Part of a small language model's weights.
Size: 10 layers, vocabulary 1024, 8.19M parameters.
Architecture: LayerNorm before each block, learned positions, tied embeddings.
Training: a variant of Adam for these matrices, 202M tokens.
MLP neurons of a small language model. Each row is named by its layer, matrix (up: input weights) and neuron, and shows model dimensions 128-255. Each number is 128 + 24 x the weight over its row's rms, rounded and kept within 0 to 255. Numbers have three digits each.
A block is one neuron, or neurons of one layer that tend to fire together. Before each block is what it responds to, as a language model described it from the Wikipedia text at the highest values.

Responds to: Joining word between pairs. Connectors joining two parts of a compound name or phrase, such as and, or, hyphens, dashes and &, plus odd word-initial fragments like o in "o|ld".
L6.up11:144105152173101111124164101136067129068104144171120129163140132175114119112119117096122190114118121158111120107143097124164104097132141110164115107119133116114116152087157184134122149108125129123133151084094116136135136136130117091145115096179162141154170089138107089095142154097139089167158103108146157119141125146118141124101146116191114103119180112109096128082113077147163089169126
L6.up124:106138107126134152144149083134103169124104139150125156146087090129186111153123133141138131155108134141116134125162117109123147114181159115093084152106147070140134140105117113163116131143142115149120130125113171153152173132165149137091117101165134113141149167153143078126143091163125127130150092116121146138121126128168119106102108104153116193121101167130140132096113095146156092153140
L6.up204:127105088145068165105144126089109125116127132135131118164121120110152116127164125189140124109139146139161114143143143131164094132108135113144149164121137137083129108101132124150145095164151114164140137130153100117172168106131095135125118075121139132106128111117122066135150112128098099110157119115131125139119095143157107109084096145118169157143100153161142113125091098161126122180138
L6.up308:130068142126126106157100099115111107136105107166114142170151114139150112162092122130144132126117148089157132149110112095128122112125155152146120176182086108149134163159138149131132108103138145164157082122153087109114161125167122083132098129127114124111127139171123129130119164142139126132134129145091085127121109156126127110132147168124096122166155170124118150090102143150131116147127
L6.up337:130128155150153204140098098150154195150126096179141125137128125104126089150136155138107148125125113142154083159108142118108131113185133111100127069119153134122131099129124135113136143131157162110144118125155137136118165113138124135133122135122090106144105128147118114127163069157124175142111144099152145119122090143141118121087071139129138187144103170148120116085111082110140141144132
L6.up490:114107118099119111093143070115138128095133122094112082196107157135113102119149135149151112103097120126145171118152063131126165161157167120160137159125126160136142134113150147131130078114114163135105104158078123116117136132130127161153103119127094129165151085106100135095134131115128110097144122135094129113136117128134135129136160151111162127149180158071121159131100113143156134126121
L6.up923:120105162139098160152122113117144135145116108148139144154144081157140108144104105134135130132096136122171118164121151127119132118129127132105167114118129115122111132122137183119090077116136129142159112123120121117159122104154142074124113129129110131123113182140136150169140119162115131097178171102106093145112118115177113112138080153130103131119105162119100145094080102157102127136159
L6.up984:126140133170104121145144102112140153143165131162126117163136108114121129112094139149094171124120156110125123133185152144161116122127112097093127154137134129139118144145152165160136101141076101154147123160094140098121181082106095080117097127143121161114123161146180105144125107151157088175143139142146157144104120107145109115134099147122098159116151169086080110091105159132124108149121

Responds to: Spaces before numbers; "l" in At-l. Mostly a bare space token before a number (years, counts, ranks) after in, the, or table pipes; strongest on l in Atlantic, Atlético, Atlas.
L4.up57:111130084115102122118133089128118163119113135093131075136111119149150099158129130156154127129115141120117134068116093099161132126140148148119103130162151130103110112148096128180116108114118142108125158135140102160132187090136109112124140124137142120115103118180167171104091115154069122118120153106073117126115115116172107107149163109119137133160136164114148100101116114153152133143118

Responds to: Split-off word-start O. Single-letter word pieces, mostly a capital O (or o) cut off from the rest of a word, as in O|ffice, O|pponent, O|ver; also mid-word splits like form|id|able, L|uc|know.
L2.up33:112121127150140107141136132124143190123088137155132135119126106144168109132148119145123134116133135123141122154139141139104132137152127125078130107136122117112101105095108153149140118101117108125161120123142110132156107133193114118104111119087126169112164103125123071174159061140128092140160134104141131103130129104130127136140117152131141162147091138122097121084139095119199189185110
L2.up131:132135123152155128131174170142145120164130078097106113142151127132123125156097158160131163090148161117085099147132082156122121124129097119116138116134102136124122134095166131113154123157151098122125124113129093142165126134162169125107159099124092128114121080146153109127144122167112071150143067161122136129136132114119114142092138120136155103116092149116122132107142123132172102146096
L2.up193:085127111116158136129128138130124138106112093145116143155149136122149122133142141181142170123155167139102109110141103135102094131158110133120173147082145157138154150096151129136183134109136112100131106151168141129137114165137153091105112108097081142154099147086090118122129137098150135131140113076110129144130159124133088133111083112132096174156120171135128113067091145110126101135139
L2.up348:161139148087116104140170141169123129116168135120098101098113159126132123154145116129129138098098137128140134107129140127151125110165144135165133130100120134127111145173109185106120104199111161150123121127109135132114181116115147158096127179147114142145137101134153095106113113122140134158118145143094107126121112099125116124151108096129156108106108133123101117156160164111108077123157
L2.up636:156097131128124173159134122108138129150100150125130098159128136146075137151132129131132143105109154114112113096128115148101139149144167128134122141100143138136142156109134145143151131152111111116120133191126116134101145154142087130128093143078126140121120104130137060089156117121129089115130048136118131130143113119119106124099128143129137112122146141097113171088143096100162092156114
L2.up666:125101145099153138127132101152098109122128162110131110147091129108153107147129142138163151077114176122090109158149149182137132089201113136150121110091136139106088149138156171097164142141151103149110123137099134132147162112172074160111125109125120145106126124168125124111132116138127088175137123108129142123115096135142160108109075104149167167115064162122105110092147115121115051147143
L2.up848:123109130104123116142112094155126136114114139102110145134145135113147140157111152150126142073146176136121127140172126165097136140080158138101095199144133131096124131126159061149098141131110120190152120148095156108156149129159125134141111117075126140140126127114141098107152126124122127120137096131148134130105118134128099109114097132126160136165139155150104141129176154113140104129149
L2.up892:107117118124159156131129181174163090126142142144118108138152151103109105124144151162118130087107110145080100123124113184120095136174114122100124133108142163118139155116127169101138137126119159168134106166118132142151127153162081157108108097132125090127131124165133118115131134121101101121097134112099113114130100102170137125086151125139150110141160134096084087138096125120137083121125

Responds to: Copula after subject / word-middles. Mostly "is"/"was" right after a subject name and birth-date parenthesis opening Wikipedia biographies ("(born 1972) is a"); also mid-word pieces like C-ens-us, J-ap-anese, C-up.
L2.up229:130132142089113124162140092121092153091104143122118165114120124135133112181116121140152109140111134146180105119113099152127120151098100120084130135116078157102097114124110154125094122100121152130147157142148159109130088147161118115099162127137140115146131184103164105098144113178172151152116145134120143148111120141135086105148075097126132111164138145127148117144108133100184110149121
L2.up240:167148108133119094113086136149108122111119114083137157123099104122113125134125147143119134124146141143140141155119125132111119118138115108128179135085137119127114138160111129163183129156083104093136145144113096157137131123147158124129106175123124137120154081115153077118111120159132066154096138088117143199119135127143092147094144083153126136171140172108137102136088113150138154150144
L2.up448:206137119112114091140114123177133135111110131148098127112116166113176162166097132104157136123120127107126125090126068163141142118092138145135136086153117132089154132111131105153155105166146150127156097097118149148141126136136169175126138127128105127120087073062108128098119127117100082166139109125112140145146115068143117126126112130162142131129117116132118141167116097109177135126148
L2.up478:130142133127177098144114101144120136118141119137115129127150115098159148167165114153154141120122119139128126116184158089147100162151112126133116198108117095119110094107149134133150102099145115123145161155098162151136155136150083143133172143103156137141149143111116112119133092142135149187127122090139164134105156094111096156127110106123113169162081183117108150047106102121120134115090
L2.up482:098106122129149105082094133162080121103135116074133116182146103141081130125128155165119174098101142132113139158123143140113153155130142118133125154149182155133148086147132114140156128100149132134137176140074148120143183136153118118103148160126082144114155055102125121147114109171119116117140138149076121161139164096113138120144119102141160109181113144162148155131162108118158121112073
L2.up617:087155124104078132142159147150114116085133117097122094120129116122153096128110125168107126122102126122134107126170112165152136106159150127103168108094139155125146100101133135175139096108176148119149156127127142084127112158157159134104102124119126089168091129113101145079153063137124106148151154096118150161151137154139128106145099075119127122150144129101129164127134143102146117168119
L2.up746:143072139106122094156117115183135125142097136126117109148161117136170108168130166142144109195152131139155078126160110136130100135124100122131121100124136147067101136170114112150132120096108171119152145124093147107136116153125142136124114126083106117165143117052134124096141172171095115124104139149118113154114088124115102155181133106128190116140114135151157161136114129092128136141170
L2.up833:152129114080146093136187171161154116153104130080096131136176097148158071196138151095124142155164108092155099116131083141129181107129121117132133096110122104142163143098125120171114130124136157083098096097103159141138130126118155145140143149102093121142122103054126144109150132108124100148146097133155117131159135111134146102176133114131126115120143118160126113132130121098177157169153

Responds to: Space before years/numbers. The space token after prepositions like in, during, of, after, where a year or number usually follows (in 1845, in 2006, winter of 1998).
L6.up171:175151102146136104100120156158104108124115133140133137161131154130180087164143112141123096122116143139133137109142139093154096109193143125130110147147116115120111112142130112104164064127109149150104139168112080148134138137169113129124119111139117149103091093153126126118133141152135141133088115129084070128144101115160139089110154094136121142181122182170136131157134106144124128154141
L6.up197:132119140090111121136141138131141109156137111137129142113084100113162074113102127147169142133158123157116140128170134110137095100142115149113171133122138085070108084121117136174126110114123122095144096141132111111161147134116115087114143143112171126176157095114110114136140116143095155132131109109147147197116097146138196078107125063148115136136133111127127090071142150158135139149162
L6.up225:098130128098131144139123156096087135157126107118128143163142118122083131099116132144135112078154122125124122118144127147142119102147163096129115148101143087104102139136104108133109140102128086105136134106155063129148120139133094149127143128161106127173132101147115179098116100130107170182144136127102085159156081153131149124117110114126140159121135109113091141094071107153142159104130
L6.up229:139133140141102188109104116141137149124136091123142102138113117107132143137127118137134144117125170109140139096132108140182115089137156126090146176141098117114113130115138168120123126114140104115157122150137085130151153075109086108123114160132170156102118100132126139105159172131122150148126109142114120151135077116127124116151170083118137163097099131121142115108157142119115161224118
L6.up627:130122145109120122155119085136131135146151111060112146131102066139151089125143132158146141062114106177135116133128109123162162127159147145130161165144138129147170124124087147132124066158087160135122090126124107181137119093140131087137123136130088161116106131120120154122109146092126118120138163108108133134147093092183100085157129116112125172147138140132151113109129148147149118129131
L6.up633:124117152110074129134093176117076113130140122097111114138092118113151110140134151173188126107148103122120121127144119134115107123130104139104138166138081136085156103076115135139135092086126132146156112155141107139169150140108126081145122114152118108138099116149092106106130102140122084094113135124103115157152128118149096105166100139146133136153134133163116181102116132144143108150146
L6.up844:147148137165137086103138090134123146154150139162129105187133157127155072180083143140118156157113118141129134119191114112138118137151132100100085144131095109123130077130130107148117102099086122161118111099153154150143168043127107136091102136142114157124093098107158121110161126158103142108170138173137112116119112123108102100134122115144126170153120163122138102106103071120143092148158
L6.up937:109099151149152150127139110121119084182131127089134122129137121128101055110135126117121130095105116128127109125150128129103116091165161128113113153100107088072138101076104138126095110137140118139132135138139122166128125093142081076136151137136119167141084147142152158113147156112114154152110094107092108120150091117161092101129151096109153151144176146119077166147120123153133134159175

Responds to: Possessive pronouns and word-start fragments. Possessive pronouns such as his, her, its, 's before a noun, and the same short words as word openings (her-itage, the-atre, to-tal).
L6.up79:114132156138189135129124141128138127182117135129140167179119138098139098115103145091123128145146126122142137114152122082127105119169130100162116131154101143107131129099090115096101145116142150138132135110148111114120131087118087153154133138116161094180101156165118139114143107148104124130120083145133138141174137129137153128136102094171096132128134122133136143111080132111151093128145
L6.up420:148106187140149103126120122141108123160113128143126172155124107136106123146077107113141104186176125134092051073143121140104111091126183130138147095137101122162119141127092142117135124131136132162123143150115126144132116140105125121150121112104121117128127125138121119127152125139131131102180139144128096151177120126155109112147163161136081137109094110156125135118143069127120133096114
L6.up432:167109103095118075127137146137157123147094113150105133089127100109143135119085147134156149173133156140141160128113147094089120189130116127147088109120134133140106115146185130133103133097135128102133169100107111103120119186129149141159127113145116145134119180123105128160175111132113102114136119109102104163122130117142138133134132134158131087152114117115106169107141139127126076122122
L6.up480:149122147112185117119132117131138098152186084098134145135112130122102096164090110172136143114137165107143083137124135115118135109125135109146131088145174136143119097122101132102062110144175105143118151094108104116199143147126133149119114105168140132156110125079150177173209141173104094129164122153157119115126122119120074119107116124164117133154088129133139092111120119135127138163108
L6.up781:111143176136115120120139158156101112142133129153123141155136097124109101163115150116148137124131148100126093098120123137116160105134120130172117086150096129095099122136163177146137132094151163143123118114155135101117121124156118138132173130108130206123133123164117124094127164142083118141156136159136140153127123116125082117131121102178134144114106117147121168116118116129123121127150
L6.up851:111132171145124124156124123102141159126101112105107143143108134163149094214127129115124111117119106105160110142122144166151138124147163109156105102124159093100149135091107105119135133095184122144144123098061124077153119141160145112143144149129122102116103150140123128152175138123117157137137105140110100133122120104136095060089129156148091160126096136132102092105140137144107102161143
L6.up909:161100109146127137151104156129143119169147136127119126170147123120148131171108120141177150075175115125091165081152149073131137154117108088171127138101129097123129131137152170125136120135148094139133117109123128130128125119168106110147141117098142126146086125125147104146169132150106123133117136113077119144147121128187079088134104112118103134127113110112120117111089130114143089167191
L6.up967:106154168127129118112124114113132131097074120136151154110135154183133132090134135124145152101127141152134098038141118128127108138160147135120089136140121136093119125126069142119137135108140135124165100137065147075120157135158113097129110154145139139149145097098161111147147097128125131133184151158121066120117117141160133109140118132143111167137116161131109173120143117145166120162118

Responds to: Infobox field line breaks. Newline tokens ending an infobox field line such as "- Country: Poland" or "- Area code: 785", often fused with ")" or doubled before a new section.
L2.up18:105109118100193088128107091136117110115123145094107160106166094075115101114114160153168116148189139104151127091117113114087136164094118126134088153158121133125152146124151093162127119125128098104111143143148140132170147163121101136166103107127111127125153159123137122122122114104117095140134094134072128150141105122148114110108139138170126107177146163116116080113124160159129115119125
L2.up59:139141119114188108122101117118112153089153110135120134085095104150153154106169162111163142120077152132120134096169117146158062144145169122097136124120159130138107134128130123166180093090109126063112153146131161164135160158138132150109127159102104148111119105134149105113132131142119130105184141104123128121131102124118113101161103097128214109162123107117129105118151131099139140099089
L2.up88:138059159118118117099124093129173199119092139125112154081124099108162157133146175143169154144128151118131121124144104108122100147154121149101145166136139160127168139132172138133122131146152122129176126104149158127130123145104125092084099108108138142152101144158106131159130127124135104091154112172121119164142077141134152101144090123111144127122135114113123112104099155136127126173110
L2.up145:123137145127125143145112145161123152139126122123123117128080128120158115088143158172138116137086103148132122183144129076138155134151159111130155119117154173116130095163124134126146093131114134134149141121141122122102154152131140143112119156174060202124131159132165113141171149089109084089108133079087133106151126129136114119146120120128129152160140127118109114106094126109119098127135
L2.up219:102081158115155113113149095136142174146085128164095140122082150126147111144134178103141132200130078131089131057129097126119105125116121163112111137117112134154127150162138106157100126095136134098127139104127138125116111143099154107135129132095114163148167132104116097130142096138143107143136104117135133157152072140166143121176087120141135127109144090125159110124129103100154136125123
L2.up425:102116107122136118105132116124110151107106104092112109124084115121115149114127151110151143175147157163106124090170097115159118142129130186136115100158117120119089142126154096172128103090146130161156129137150128157130097133122136171108107071100141185154155131080123127151162128150140161155086101108111132127111093151115150152143137109125121124138120102150160172116117081116107149122140
L2.up741:131096132126135169122116119131093167121082132114117101158110077114142147104120120139182130120137175119113117095112078115117120168120125153084128134135111168114126140142166142115148113109156094128158159158150132138142144122116142141150158112112076149128186115107089089129150085107123127127121079126117132167117068084119144119126109133121154166136126117144117124095118106149137139104150
L2.up827:172084125113118116089109108107082106118119116097107140130099126141159125142117158178148102153122121091122145143130110127108095146114148119132133118138112104131133132199085093140116102117107136062143138124120157125132132172148089139127139098090143141150145150109117116110119141099138141141108137131121156160139128131113102123158126122165184136162094134086136146166097162115162135105095

Responds to: Conjunctions and word fragments. Fires on "and" and "or" linking names or items (Stockholm and Copenhagen, two or more), and on early fragments like "or" inside names or words (Morgan, origins).
L4.up44:175088142148128103143154116114110118133149102109131069159142087127081133093123133144150140135170124120181110113171129137148095105127097132153130103133133130112137114174146141146124119166077104105120147129121092147119163128118099107119104140128130126132165113158131107093166123149160090148135123138123114160128131133111123102128116165126184167115143169131130109132129119116138107145143

Responds to: Possessive determiners. Possessive markers that precede a possessed noun: 's, his, her, their, its, including split word pieces like I+ts, The+ir, wh+ose.
L4.up329:131145156137142162136124156126130130163120110133141100122111099130121099129137132115150116145129115127134128136139114119091063143160148107159121107124137108139116159156142123112099079103131153116130102103113131128125140140100115131163129111115104131107111155137121136151178118138087139110123070169133096143146106142152139101127129100139110142118097124115121149116091107120135151169101

Responds to: Word-internal fragments, definitional copulas. Two groups: mid-word pieces such as re, al, r inside longer words (unrestricted, medal), and is, was, a, an in Wikipedia opening definitions ("X is a ...").
L4.up33:128154102140147141098128120136120127108136127137120120147145128132087130099110139132115132121115094142135135112127132117108115118143094129152099124095121146133093111145098125103173085103101157098158154083098068145141155105135085128117122075107129120150117124102159131162124132152157114157141134143105131130116123139086137128168138153099140113194188172115128144074066135090149089126107

Responds to: Infobox delimiters, word fragments. Punctuation in Wikipedia infobox and table fields, such as colons after field names (Original language:), opening parentheses before unit conversions, and URL slashes, plus mid-word continuations of split words (s-ens-or, ab-ro-ad, mot-ors).
L4.up622:127146109115114145169117116160157153100127113114121125124091102126151134119121140091166139153123156120146113106124131123133159121103093134113112107087170107108102126121170118094169145134158128116188123127124066135129159105136113146176162126125095148122136140136126110184132077142095096151119092130127157140161117094143193124103081159190118092116145156108122141091070158122157130116136

Responds to: Possessives and split-word pieces. Possessive his, her, 's and subject she in biographies, plus word pieces after a split-off H or h, as in H|is, h|owever, H|erzegovina.
L2.up16:148137159137087125142153130090102112139103079118109107106103113148153108105177124176114111123164102152124113108123112094137123130109119111138138116118099151136109117132090133118105072117118135169136114127142149129135133147149134134118156071110100119199166116096121152093097143146157072135121124135140058139132119153142117115111137151097112132127133186101139124120136168111125124174108
L2.up162:136133115099128148135151132121122117160142101118121117138134141131099121126153135108144139089109134104157108082151111156124083099162144124126111181055135135099123116132102104070129090102118093110104071124109110131150144157111115142159177136120127112156107110159171126078160122173148147117168139096150106121140118149160060094187136154113125149097143104113090121114105144107159134142140
L2.up284:157152155098109162121109125121130092173095135111136134118131116075096109174166115139169133171119127093150094127146138134116112120144135141143153155131092146104147108141120116141129091084132111113130072101142154117121152106072155109143150084084140099181133088131118106151191087086087128076143092146125102156109105146136114122137139110138136134125127110150094154138160107111153111146126
L2.up369:130125132125166101143119147137147156137107137155097147163131124130120084152127131121160128159145094153116115141102125088152101151170137152175151130100162104104138108079104140114138121117088128147124119153085120128119094125113103099133109119121101141140175124119139137150178128138154108080110132114128117125119153123173108130106143148139131139123161099116130173059104168145149140165141
L2.up472:141141190112122141130111104114120118160112116160137130121129120180098109146159103086131124138161127124144120105107134101119109126172124118164103146123126096152135117138100154085103093109196077175132068142113121116152113108140103105136134138140095133176141123101103120154221162114094150157103113118134112119131155136144098142123110137165135150095147124143132147113100168126156116174124
L2.up566:150106128127139132147121116095117126153152121146112133141149170120121120128124159142126099098096129110130149122120121161143096094149131120137155149129076138097164109115155086065071137087103146147122126143126108136158156115093120090114146123150134132118099139170143136146144117125122171136097140167117127164107119110188077137096116125162179128107077142095126143105114088123127155115103
L2.up573:102152164133150120086121138112132147140081144079118116114082108105074126124162140103144151155125162179129118119116114128120121124148123137116141140098098083110136111121124163097125095106075136139137149140102097109120169104105132147158136043109129118163076113152143141113127134132162089177148158129121085150082136139141095115170150136127125153137100095093139158124141160141119138195149
L2.up611:132124153138100141117124140162116139154123120125123129170135140125133127125103181181117111142104129126141108163124126114139109141153154118122208164117111129132179146131120135152139120109120114136151090120121134134135127109093128090150080106064128137137133129192143168155114126123098146092151129077154095140119161151164126113107102142143122140104092146137126171090118159117134111165092

Responds to: Month-date gap; mid-word verb pieces. Fires on the space after a month name before a day or year (November 17, Aug 2025), and on inner pieces of split words, mostly past-tense verbs (prom-ot-ed, publ-ished, mil-it-ary).
L2.up283:180118131124099144136105148141124163141126095142107103159094102133132118117159131146187116162126138084127099142177118111127133117149128143149100135109095142091114136150174136131123110130119157115148156106124121120123158136089152148132170160160114121165155120102157136136125121141121094125126110121108124133155121148146038108125129080109171115165134162118160155105118117087125149117118
L2.up337:130145168133103146140132160131122141140140108133138157121111150143112146127137143104128127113096128086110084129122122116145161134123119109140147116147115150089156111152134128100145121167100119137169135125170079100150147099126140126104108116098135119127146138119129120165124147122141163144149145114059109152100099187122124110135076132107099139142152137166133127100154104093119109125111
L2.up396:128140125093102137092119072125075122137146124123120088120092114162151137177115131139103116109099105078162115077153128153163144123127129145100142134123157139117148137101135150151160142125134091094133130133136119151145176102104103121135078121124117118126133096165137138145117112127130135138147147097114194139121074129130135107151132130141135115134109114123105096147101084121132136120123
L2.up542:117119163134142171120131142151112123156148140089131148151082142136157144113124136133122138101115116100116107115118124150153119104113149088095125112116113147109158091147172186085150131136081178114148151171148113124123127062136150118156132127126103151137136089161104180135099111163122096126133163136061092149105119161118126125121129126115118125145171140093108150092127107119135110141091
L2.up711:147138179115160154171131139142130148120178123150095110125151139139133139116125129105137138090166095124132089108170150116164095101125159121098085136154106138118114142138153145099149109093102174122137149143101115125153096124105105110120134095102138134133141115112104134152179091167159141098157179195099091143108109112119139101122109121154132116115146154100105135106135110082116122108114
L2.up903:131097136120140184086157121135125111137119138149111100173106123162171135127117109123144122145137165126105113131156139155166100155191171150081124115060131142131097148127087094108151069148122120182131151165131101137144128105145136112118161169125108138134147152133143117127146088165161136110119074161118110098133112126149145125066107107116159130213111137126118139137138092118164115148123
L2.up954:133123144126131132103151110145110138120119104125125118140104156155142162115102135119111120214106071154136132116115116169135133120140117132121090125131155123084104133167110121110132136136115135093138130159122093142185127076117122126186114145131127136128142122115134122116134126211116131114150145102110113147181102127119094091136146131130152105167104171143155111118128102124132132110116
L2.up959:121098147117141145109152135142111129146103131107121088133115099092093125115105111160130141129109099132106083150149135132145081093133128096122157115126138166148164133129170106117111119125090111105149149164129117138159116173126063139158097147147125138138126132154144107149116115151159139119179097126147083137183158155139146123116111101161123138111102134101069125123133133126140144117137